Weights of a small transformer language model: MLP 1024 GELU.
MLP neurons of a small language model. Each row is named by its layer, matrix (down: output weights) and neuron, and shows model dimensions 128-255. Each number is 500 + 40 x the weight over its row's rms, rounded and kept within 0 to 999. Numbers have three digits each.
A block is one neuron, or neurons of one layer that tend to fire together. After each block is what it responds to, as a language model described it from the Wikipedia text at the highest values.

L8.down160:482489591546552492502443521527523531433480499504522491509514425548491477535528494562582478460445402510560547465498493447497485434529521563542502460584410543503510485484474487487531543494484413521462471473492508552492517501413474486536542452470475563463536544482469572477531519538529466513522459425493566488457478508491554478591517421489496599513460520584439440460507560446479552425560
Word-initial fragments such as st, St, f and w that open a longer word split into pieces, e.g. st|ated, st|ill, St|rand, f|ramed.

L2.down112:460569484450469538470468454494548513477477457534522558495456429494508549483454462513485553451536557455563477438460493478543360480443554489423590400442500489441541472518540496447493538501466498556543475558491442498509510524513541484456560548502513493481493513432480443423513496531500495476512547505526518578478580496533520469472542468521472526560443558452526465470547545492546496531458
L2.down210:507528402504504493477493463573575590517476455498534576458554499501493500546526546481566557427523511457487425541501465449554484480516545508544593504446490474522489481459512492508448495548452499577485452451476430523455500522486528601512528418416456497450498557509443500462483553528474569530501503523465498544454547426476531511452524505475497492507477529489473449461537505521433500486518
L2.down276:498467457501510489521535445555514551493454533495535500557453488456497517531538613472564533446476457484497593524533462501489482417487480528558549455554472540460550443521465503565522523477517502483501521441500502544525503461469496507497539474447526506536564483472475508436517470495504509443524448410553480579497487498498523512492531492515588436439501454513473441421493492559484531472472
L2.down537:527551410534458518512512457545520598499448512550577583539587513428503538554513500504488602420494558481430497516529492574463452511549507495530560470527541485482490455491548510470473454567481497444545470456512482532401467487490525510432526444466449494510464548473474474492460513544449568513493472520523505505471571500487531455439512524521471512541508472519455441460523448534442489527498
L2.down673:591511486522509463559480548486507490437509433526530560510469506466462513528521476443527563512481486516503523478541477512457449436461502489532480541528396556501472475400504498561469479490446575557495512470503527515499538458460491479551460443482485497497548498516477487492489528505441494522435578512491542487440570421588457478539497566484416524579498435495469441510484561511466509533534
L2.down799:480429449501502490499425556536483515549437449498506524509467472429511491489545481601466464546449468510504507514459457516465506531496414499523501446604508504545533547469517526493498505455555524522452474523522562483485470593467499484478500538522457499475527482550575456526485513463550539479480504502543503478549528550467451443483488483524500488515524473474442484522533491479486530471533
L2.down895:441517439468532498527497448528505518486432530470450548448530506504506571468478538500489530501481508514451498480537481561410516488470463554446589515517498545519529527497551498488534558553497504442510446530477448612498481500442528493427475504508489582504481521507498499448533525500526529500441401492410537526448515478504552538491504566506509551572507403482494519520573553534434538467505
L2.down956:524540504487471555513496465488521439492512444486529466486512504512556530535460514421572427434547439546437585464501477395527452533464526473451527528515507523477573527504467522493541436475463403490517578439506519507508496542517576559414435493494485440483510558451485476494568500560502474497558564496450458604431540526547505521528491506554474470531479498529508544520468515508490545549521
The first word piece, often a lone capital letter, of a capitalized name mid-sentence after a preposition or article, such as V(ictorian), S(medarevo), A(jay).

L9.down190:522542509593451577532509501527512561447485394551498511557430509501534410485509484533486479507510529521564553488461457469554527558500463535535505562436454532533501424491552528467503475550536439513524508471514511480435502508540524520539583460477522462485531476497528451528506457509476481525469451506411473515481477491519554467575485480464526459434424517509497442527543522528503520520482
L9.down201:540457543638474518564481505513467491515482493520542490593577451497579486422525525508458542519527531477479451441456571491494525464488474564512523521477464501475436444516523469524562499543517494486510513456490581457521440463527462478489570463485504489491447521465447478497543513510536514536494402422502486486465496537482542472522442490507491489439534464530519465458492475476548533482547
L9.down478:483528503531485483523514509488481499563450429564507504525475474458466526527462544521541466440482604481531495472527473513462450496483455555531566482489525486418475467465498454468456413464555549532570478529486467475458455463548477537548487477546537534482477522502504439477473514465486549429473458454567568456559494579519468541502518535480519530498510533475473494502543521487509418476450
L9.down650:469510530504514524491473494572468473427451534520490502496501533546541522497499487484517459528491533437458431530486490510562489529425439486470451497506388492463495499469495457525466496473489472535517469469505558476395510560439391507490480521490522538496523521561443535536450453492578497504547537532518476456470563553506542571506461514582437519522493512420544460547533558504472483498468
L9.down829:479540525500485470475542505530500511515426437530502450558470487473482494472628453494523472507466544455514538500433531595492505553490447429575564529493493534497488447485584506585500480509487498501478466482570546535521518517440506468533469476550496562475539501508549437523460501537545469486467448452433449495482573497478531512519489482557494478502477582481535467512491579500465415434507
L9.down852:506523545529469518499500538516534417432476513562549562505582438477480488468484503487486470487492468423512498530464502508503473554437500571567524459452455426540464472478578477532519509444503480412515466490498548489507514554530449488460520465517525538539507534455544467448513487529517512478450549521520484446582475463503544492559505556468564522545459518518567455514543448493542491473431
L9.down871:411480495550501481465468485450521534513495438570477456478445422507518572510501572499530506557477565507552506498509499534515519461440497513527582468432524593551454478489497478492492496523545438530512511448541529427465468421473490404543483487484493494422529537482576450459568481504498474457523528437470540479517458508466494512545455513530489497556582520504399501537481538533528402565547
L9.down1019:527546469579445549521500522556521457460496506423448525589503545472518435457522567560548534431508457467550505466476488473485451507500455545528534498524455584545524498517518464464518472501426392540475542506516525532431508464461499500471524502524483512505493503444453529454517477463444444530490514513492461512498465516513516481492551503514509492454468477508524515534437517534454533482449
Plural suffix pieces that complete a noun, such as farm-ers, music-ians, par-ents, gun-s, often right before a comma, period or "and".

L8.down748:515566486497476495561460572537498497503522493559516439436501484500404413500479515491583452510466503482581517530462521546495513517475458475496496495493529535496465496575492490568552443522546509490589528431442453482489559560544503609564522537560516562529517530500454530525494580532443498483430533566421512498471543507508510465483484523439498546553366558475429457449495577548490478517533
First word piece of a surname right after a first name or initial, in cast lists, tables and bios, e.g. Mc in McClure, Bl in Blades, Qu in Quinnett.

L9.down26:554484535462454430491545490502511502564538402547517484531476446488464458518528575502444517490485534490524539498522450560479472487518523476480436549589565431535458480440460470491505419518494501460477507459485523525560444528510530535531493534405460534501489435472561543531534521525534529470423502485493521445528476513481455453526455448475520511506466437532487482471531489474465545557547
L9.down219:491509552487484494545551504484488525482549479563475440481464489463487562510474591463516522505508482471482516459493524472535543511495498509473456541462542545512554544589515526500550518431483479501491479447540476489461394477565495457508506498509526602544454482499501574500473473515514512477516449466494479563466525532522510416550452487484563513539439460467503553518504498358517546518424
L9.down410:444561529493536507454515445531539487469470536508512550493520463480491445538553515485473510533448509535505525499544483414586540484490531526502482493516509509450485449506600495499513554444407485484482485527515514503483484477465451513489474462471517547552532542503421613541538455489553507434518471478555516506457513568535502432528475498550569450468379539566503480468519539445510447511518
L9.down436:518444498548518497470552516497535484510513533477418495465493504495517477450556506556447495505496401536467512499507471426477508408506525532533474477425447517481489501522435573464451487452514489509516394475439507529491530464461492460443493510444502437597518524494479468518525468484512454471493477503515505480552480583524584515501507434474492491519509513507457504476483537458528496560552
L9.down462:504560482500468481563525510506536549425519489398524572529569476486484528505482523521505515452545493490503562469470474590571465527540434510543465521511430523490525491534435495428510480509441462495480466514476572478493493481479483474512416427521442462551518483565421477487491547473542499429441534475498485489402485449525492565493522439580484446452509564537486494558474535471492516458531
L9.down602:579445506518505453548494526505457515522475486488564515493467497469501481471531427461507483497543504544550437523440543513501478502483442478457522501469471532461446594494454505489559498519441434473493476483456478418466520610548550500452501418526471584535517472520537441518489580485515529518414540535470463510442507471537496533480469448524450512516442432514462482471526511443530496439483
L9.down689:551541551510437465541531449477455488526535510468497421468393469505492458520483598539488545510447528407568495572455498442450488512493543457579556501512464507507529470463492568440502461488525476532465462489571489449501480530531513529489521578480552490489462475556506454532514464573564538490505480416518520484560472540496479546461491502526524486503451491527510587522521545462448502477474
L9.down721:541577513463471524485507522499492393444469579468504501433502507489550429517551516467456524463516478512488500507506539512491593448529495491500521466555587471558474496515551473467481487497505500436503485479496550492493448482474473523502477538495512492459472535476475543485508493536511472447499530634493482483573512510531477485531551496475583465486486515506435515523435471451493512512567
The "st"/"St" piece beginning a word split into fragments, as in stars, streaming, PlayStation, Stakes; sometimes mid-word (thunderstorm, Orchestra).

L8.down1005:479513545554517546541556436491441546428589461470483432486538499529454484450510510498540495477498462574497455498442492435457427460540498541468533478529483501498496458480480531500567440539483487578488434496552523505579527468550544496444500500493537505515452504499404511478484465516463472533594504546504413522509529399542496486481462509509514470462510490444458504485548463404458450517473
First token of a new sentence or table cell after a period or pipe, such as The, It, He, or the last header cell and newline in markdown tables.

L8.down961:460551547522469514553521547487503495545521483517557497591497469558526541499490457471504406443495509446523470494521546505428471495537388526514455444489518472523567548568475483493463421512569485487478420514483515487522535482526541420537555533472475432495523508503550486437477471532514420431472540479473475526560612500499500520547498471486499551554460468484465466554520465463487456509481
The main verb right after a sentence's subject noun phrase, mostly was, were, had, is, as in "The original text was written", "came in 1969".

L2.down80:538536553515540524535479546503507441496510430542524526484460495474462553571496490423529494419445543416554541469490498528504472470599525531499522495453507454504518533482480524470420541504469449487578461524560569533541569461470598485526439431486483496454471491490521506502565495520504445523560486366471535497450485502450466509401508418523440537572458471529476482519540578468495520496542
L2.down209:508523529477514554567412516500550487501489488469540403534496544523422395454494529485455536490455443543533439521517517441433539412476500551495497543458526493527547510534502511434422491499495459506557501497521472505507492521439514505494526519486487511517473538534524467417514546542504485481460411510514568481554505479502487531463564545541638455514528463472542445509482565527535520515483
L2.down251:422514482482507468580485536534473560503484432435517591480437529418573483508531463507472477504516460495537577465453579513519526449474500504504526479578486507547513544493497467500474507532425512597492536507496466493425516481477535567602508449563487459450544439415579461525515504557478530531493506538506505513479456556439530536466466541499512525528533507477448503590502513527468485526444
L2.down301:486498522519445588538496446578490549416466500470480536550528574493534532559430535462464549475489446461525463500576547526526474440529519553536484411455425514490513520544540569496547471430537432468472544473518522575472517509460523485517536553452458542485519484482487516421507530484505460517480463437476521608502530522459546562442441433513538519524545503581514528425557501534542532507448
L2.down534:563490496458568505479558508557425496466431541544453493439449463505447501519499517549501440552503534536501521534504436470474456454474508445472450574493491506490578501490499459474477425529539458447543553606490476473514444580458448509460526543518529517453582447520480497509477401443509487474483432560461460546492503461488482422505542466566407515524494461523510446482493492613570474541493
L2.down631:531541563405478508551496503496473514516520442452446444467475503493551503438497493493450500554478435506514510492460497515482530427403534477483508471506479520470498527508496526480525588466506505503451498527440519471504491509492491538503465476440540558486494430461456506463541497458610482492602406515476522556519491529598438492484522518524602496581488488499509431543492423494510573537553
L2.down979:581462575493531546544442535547503524558455460557447485544491501494499489452454468525537559573450452508495581395495509482475532511522556551499518546496498467473512509527458483461492575478520417552551492491461523543504503443447543443458489469438492530446519479450519570463455545476477549528513461565481542471523453529562531489529536448517487515524508494442467482515468486531505468523531
L2.down980:473462544486471427465475515498480536515537506524497588490549468415477547504580488460501513464484422426485498516491483562559497533503511499501529487468459482505480436508570501546490475382491468532493558528551447555528467466537509499512476473472509445391474473520533499505468506529499478522469488531466445529544531500518537598500424543421471436582537471450512548594511471551472555499490
The verb right after a sentence's subject, mostly "was" (also had, were, held), as in "The camp was", "The episode was"; weaker on table header words like Year, Award, Office.

L2.down31:488531450429538511497440454504467548523490491516538504481550480531519508544477462508457519540473535502557541496541537512545543488525454580486435521481462577455516537562432494522511438444590465431502413507483499491611499530536477534524496511523471518544459518549435527496498525528493475528500494467523426516483522530547468533421529444520531428529511456563405510444585520479497440513484
L2.down165:463476458504481521480507501494539483500467535574454536512544502517438520538504466540443512529514585507536511521501515502548504506494466494479476494489531545524576576527510522508492427434610479484538441494481487529558518512473471509458479483495477479549484470579417495565490533552516501517523438523543460528519629495547473474486501505526501477505488473560474548481512504565476394474461
L2.down346:513506533483465525498516470476472511496470538530484440475494494602475525480544481493476513513493565458500574534518483588559495449514520486476451510462463518477499537517517487455484463489593501469503549465431515507537493520555478561459566441485445493539450457484507511519517467472533501586492475518439432541545477512511441501499493467462439425516419543569481570483496499562471512482480
L2.down376:479466501477501522453504487479519476551429474535469485478561458507578463521492526492516508563574543454529523514532493448533507502436543416451491454464472444503536487558536476542527525486533489499510472509479548414506482541518492514543492566485604547528517566576508447486472509465471458524469475523499488435516538570521469455468555410475467541509496442522516591501506553501486495511428
L2.down377:459500558569514445442461497517486565599475536519410488477508479487591500587509497491524507510512502549498490489498510427574514529450459488458470479520514446514464582492511435475450488519451466527474513467520473514507470477451518490504542513537481538453499531532544514513488526520520535509498432570538495426504510512438531540510500547506442533538498549501484572416426499568501528494523
L2.down462:455506444475524531493499510561531473427513494496457435504433548526478432446507489505506534468546514448541460484563490477469449554479498451437454506532413558497513458493489416552490479542534482549531450495467525489606472578561432528511567503409532482485503472549471518483515484493494474496449545485517497519533469471473464514506511551573576508557532564509535466461470464567452557458582
L2.down515:506474543535521523558472417501469520505454539536432518547526419508474504479444469498456508644466535557479525513480506535470516510494559497511429502518470519483419459498580530472501558464475475530531469487516483532519498563495426554468558483536445516528545489472480481528531541549513457575509534523486500533485525509549415473480405538459464496588456535506508500521434521575494461470503
L2.down599:495523574488510488469493468537446586518541449485505499504443492500587471525542436505509508435486419489544435420523454466452521564539474477477500456469519492495426559497550522618482421527524439441460527521488555511534491508467429546524570523482539520477501507458558493475514495542405568488492449500486489496492482521462518534463510450446533518518554527528480543472479482566515471467547
First or early word-pieces of capitalized proper names, mostly after commas, pipes or colons in tables and lists, such as Can(adiens), Mc(Neil), Col(ts), Penns-yl-vania.

L8.down966:455558444581495457567551535461572508455454441502494615521468485480521472502494516478510480450470518456558475483517500490541477447549507522462460445495489448526488536477521484465498479557496513508483483458478503506457530521502512494500559492488537497464523446487446499411528445519492513492468497534503540446519551487494554438527478560459553525463466510509549512435483534498540519571528
Word-final plural suffix pieces on split nouns, such as -s, -ions, -ents, -ets (tracks, conferences, puppets), usually before punctuation or prepositions.

L9.down9:500519554441542459507510460464533499447500497523487519469527487511537524443501497500520467462520483474535486497491462528491437526579486502421553469466485502389597451536503478519520492478498449541607493454481512474434508535557548483532540537472463525550545516475465528465505579543532538536551465593511512544604467510441555484562517503485490549372585487543499457484540448507460551495537
L9.down74:462505505525477449451505495519485487480475500520513457478503438423479486503521520458504518476475572461468515540540439543499483617477439512518516506460499591435460520579510464462478495583435462492497549527484516505467464591441521500498530468502512495523486520456481508473550519513517552542531485495548425492500499509448445528488524488523471497517470493465568552544552511484459466583520
L9.down189:405552484534483526441509502514457534497468525497543518495553542465523466495519483563489468503545459415486488449458522449416517475465525497483497410497562429455459488468518482451499447539455457524441471548601487570503514473508513491435503591526554506458477534481407526517523483475487522565520539493471471476495433482508502510499498501498475441595518488493513499518472465487517568475509
L9.down283:553585589484512528446525474509536504570508437581503506534507408460489489489467494548486471503489531558512517525564503455451549484557489531482463485387507550429495527525473521474497551508513482535484464466572473513514482492512520478489456478530485566441470415530481491432521503490465529520504496537577441498476454474508524486473505502478441533464477539486483408528488413537440506502509
L9.down302:457494466536501457508568451527474549462480523499511529495572519505493561458483476493459577568498518504492469466469464470550439503555486550530503500452483485618570584440530417451556484480541426503469489384446509585487520458473556496486554524456504500523500512511520512484549499470497533546490482447488517569535482496476463507457456480474470587487510552488552447521456434480526430488545
L9.down673:528458576532495489540461531514482473462414493478490433509496417470488543529521496536572588530488512422519497461505520441512503512460481524541495588476499536563526469516443445623457479586509497492483470556512527458580577489454479519466558548493503496514475449498479562478541488511497515479532510462469479486511423529532472545497596511538600543490520522503505527534454528518520539440423
L9.down739:505538483515459547524481521445486558432521594435440471484554407453491478513525504573471613508534530463450545462518531472487455391533454505528480517509514523526546497486425625482545489510473487492453457497523482540486488505544504501494464511521501459525517455587435559525489504528493435428515503477475458460430509512537509568392446462507508552444554448439557520462471561557493536538458
L9.down750:548456497556479519457557473468497532508426541471399451513518488533495465488508525473503469463475473468566536476453520569545507578478413551491491502499506492494512476522456412499459546512525481515535450558486488583522574543508558459576572517506512443568542435558467549434478565473465556521507495444519501471510428491494536502573545450503548492459472450476551497498496462457501604497512
Word pieces inside country, region and nationality names or their adjectives, such as Tur-k-ish, Southeast As-ia, Russ-ian, France, Canada.

L2.down221:498490539467485542501454534470536497486506535518608484467465532532410473526524501521542471535482480506500484487507559469551497498427500571482508517533461480545493438522482509515469476369482510497482489561493498445486471517526446465451477508532507465503494514532500491513466566443505471366502529493504493506539489434526529527570529509501477492414498484490480516521461496474543456473538
L2.down350:481570546431597529486529455516533544494479506514524481553529530471485492560508444459500579396522496457484501502480510490576567452437564505422526532486477488456510451445516482510532406464481518503534467481484474472408533466519481503495446471517550459447573529494480462479529556592507449471502538522435581458552531493512538583508559548516521478450466561464488495498480466578507528453495
L2.down484:507483477538572470450476530391475506449499410540517512496477464477496484537468567521601387540524489484541519536490538470492474481482530469477493401516510492523542504482532529538472472499483548425535544577504520559466457516475479514495524518528510533489531514498543494559508576529530574507491513485523522495528468530494462461443521507536528495486487504508532524553479551434481512472502
L2.down528:489578545520543543536421446425505556439512528553515515484490536475494405474542446483484519468476569488542564525482482452531523543520512523455500460464461493465500488517435505483482531528426412517492475499474531477476521422478521504529577519527511552466514463433501521463501610551470493479492530474516541511557534506500545479532504517491470526445526539591474472533502494522453505477461
L2.down649:485597466430559540501442549509583435525482539508493587456490473437472499543501424499484447441507510491547473513503424444448555496496488519469464480504380508531499506609453534432455495565447520572473537492497449481463481574545479473421482469499491480494506535503530487465481488549501490517539590552529441477543527421504514483536452506603476467585507552568464475527437503528432444532417
L2.down654:486510467530516487472550498522453492478496523471488468544426466487464472503531553505447491532488512524531509495501561461512600501483463522509476528484456511511514506515553480495495502479584550515526455537432508537507457511535497495519519502565591426550477562576509519445480544514598486450434566525580501505465531449539480500514533467562502481513467527487415592497498522489502437513437
L2.down886:468490475474458483399523477505522416527585430436476471509440497513497513496483557541511493441465506464515501525495501493616487467499475487494473550503467467537455539488462455502533462472562452507486483499523498463523459567574392446479435468495494467453512487508456567572503383565551499508530532610493562524522486497491459520553453487533510507507502433495477462505451435554484510509499
L2.down1005:478421514505474460473477501524487504547495502486484493494529409446399518568471492476524534526515499479447557453505533462499493486504516456574504545473488501516530572491454482488425489530533464499499553466537508544476457459565527517454522498565519532476519475544538473444490564526571472415537524461511453549494475440542529514514503549526483471429483538536491495523457534503493514468507
Last subword pieces that finish a multi-token word, often in section headings, such as -ography in Filmography, -ation, -ing, -ased.

L2.down103:411524581534493489555588485519513472472509489470435465559522474491457588463462494495563393535510517475524466502510451404475550407514448415479438489486488515479508551500484442424548512499469470526606468519478518559553523511596532440540490471535487510495485533574489477531478473523498487475527526528567489507478429497551537448523505494473519475436508520497473490571487554521542509581422
L2.down134:572556495503532535521521513548557537514502465482494443486527441474467461512519497473544370523505506435505562550545519467534454510470536397494503591497432523455514504572478533519555516578493507541539471586489515553437530511509467496473435456488524540493409480532463470514504464424504470429521519465480491501488471495438523510558548549430459481513499506469421545521473552482536574593474
L2.down419:505557591522480469478512483546512494558497570544482480522562489460497472554496470438547528502532501532440493546474489448488486474628399538515508492467467514403473464408473526537523478562470558501494492406571570539543509491506452516515447473483505512535464535567516531480545534495500481503520509520501493506468467460482486450541441447495452472455517558527527469528435495515426456536526
L2.down577:475522457486532446447503490488593511423452503571501483492490504483525471474507532572472516551548529448442554540537524476535521454449516532504478545460516567498417500490469515415499517504527470484461423470492564455580484439467437512512473499437432610488558484511502578519544514470504475437500520487463563565448464507519506478467542513573474564417427482494466465538496496511456465533481
L2.down763:584536528455519476561513471535509532452455405526437482528453469473522495503500452473507571550438483505475596415539483524423491515500477506511506535453498486521503475516561406574429476487497495431464492543485526518459512459406515487427501472499490501353579479510505552484498490472473550522580446587440502452534524477529525539538544462472455497443520503528486525501449486515463554528550
L2.down981:511408537638490505509518441419528547526536422463473587505467505478549450519438447525531515507492561451425510497491536482545508432506462512514560468539517584496499361495542480562519493480579414502484492527521522419534575495439478473525478467475533472507498497552504479550523500477520526499537592548521494449518457558497530468493439490526494486454533456474462541555533555479528476440512
L2.down982:500564502518517522474533432491547504495519502557384466520503447524484606499525480567579531540577464456456494503526513446408481491530489466513500471449495533463519444465503521445490478497522497574529472485445548496540493488533473487510482551455447541453510485532453543474451502521491553462518507545536501513502499485536522476492547484544411461540475519505469412500529556476490573543461
L2.down1003:438506524519487534545486518452566505477547527515493492493510493552441554390582480504500503510470448488481474470474467470512537462443498502526445519474488530483556515566403476502577501464528470547499481490468419527444469487546447539583540536540496628487491551528493547538560478485552452459479562515530556523550482469450505509551516472542449552466496556610530533523541536479520473497516
Short opening word pieces that begin a longer word, mostly st, est, fl, Fl, deb, after articles or commas, e.g. st(age), est(imated), fl(ooding).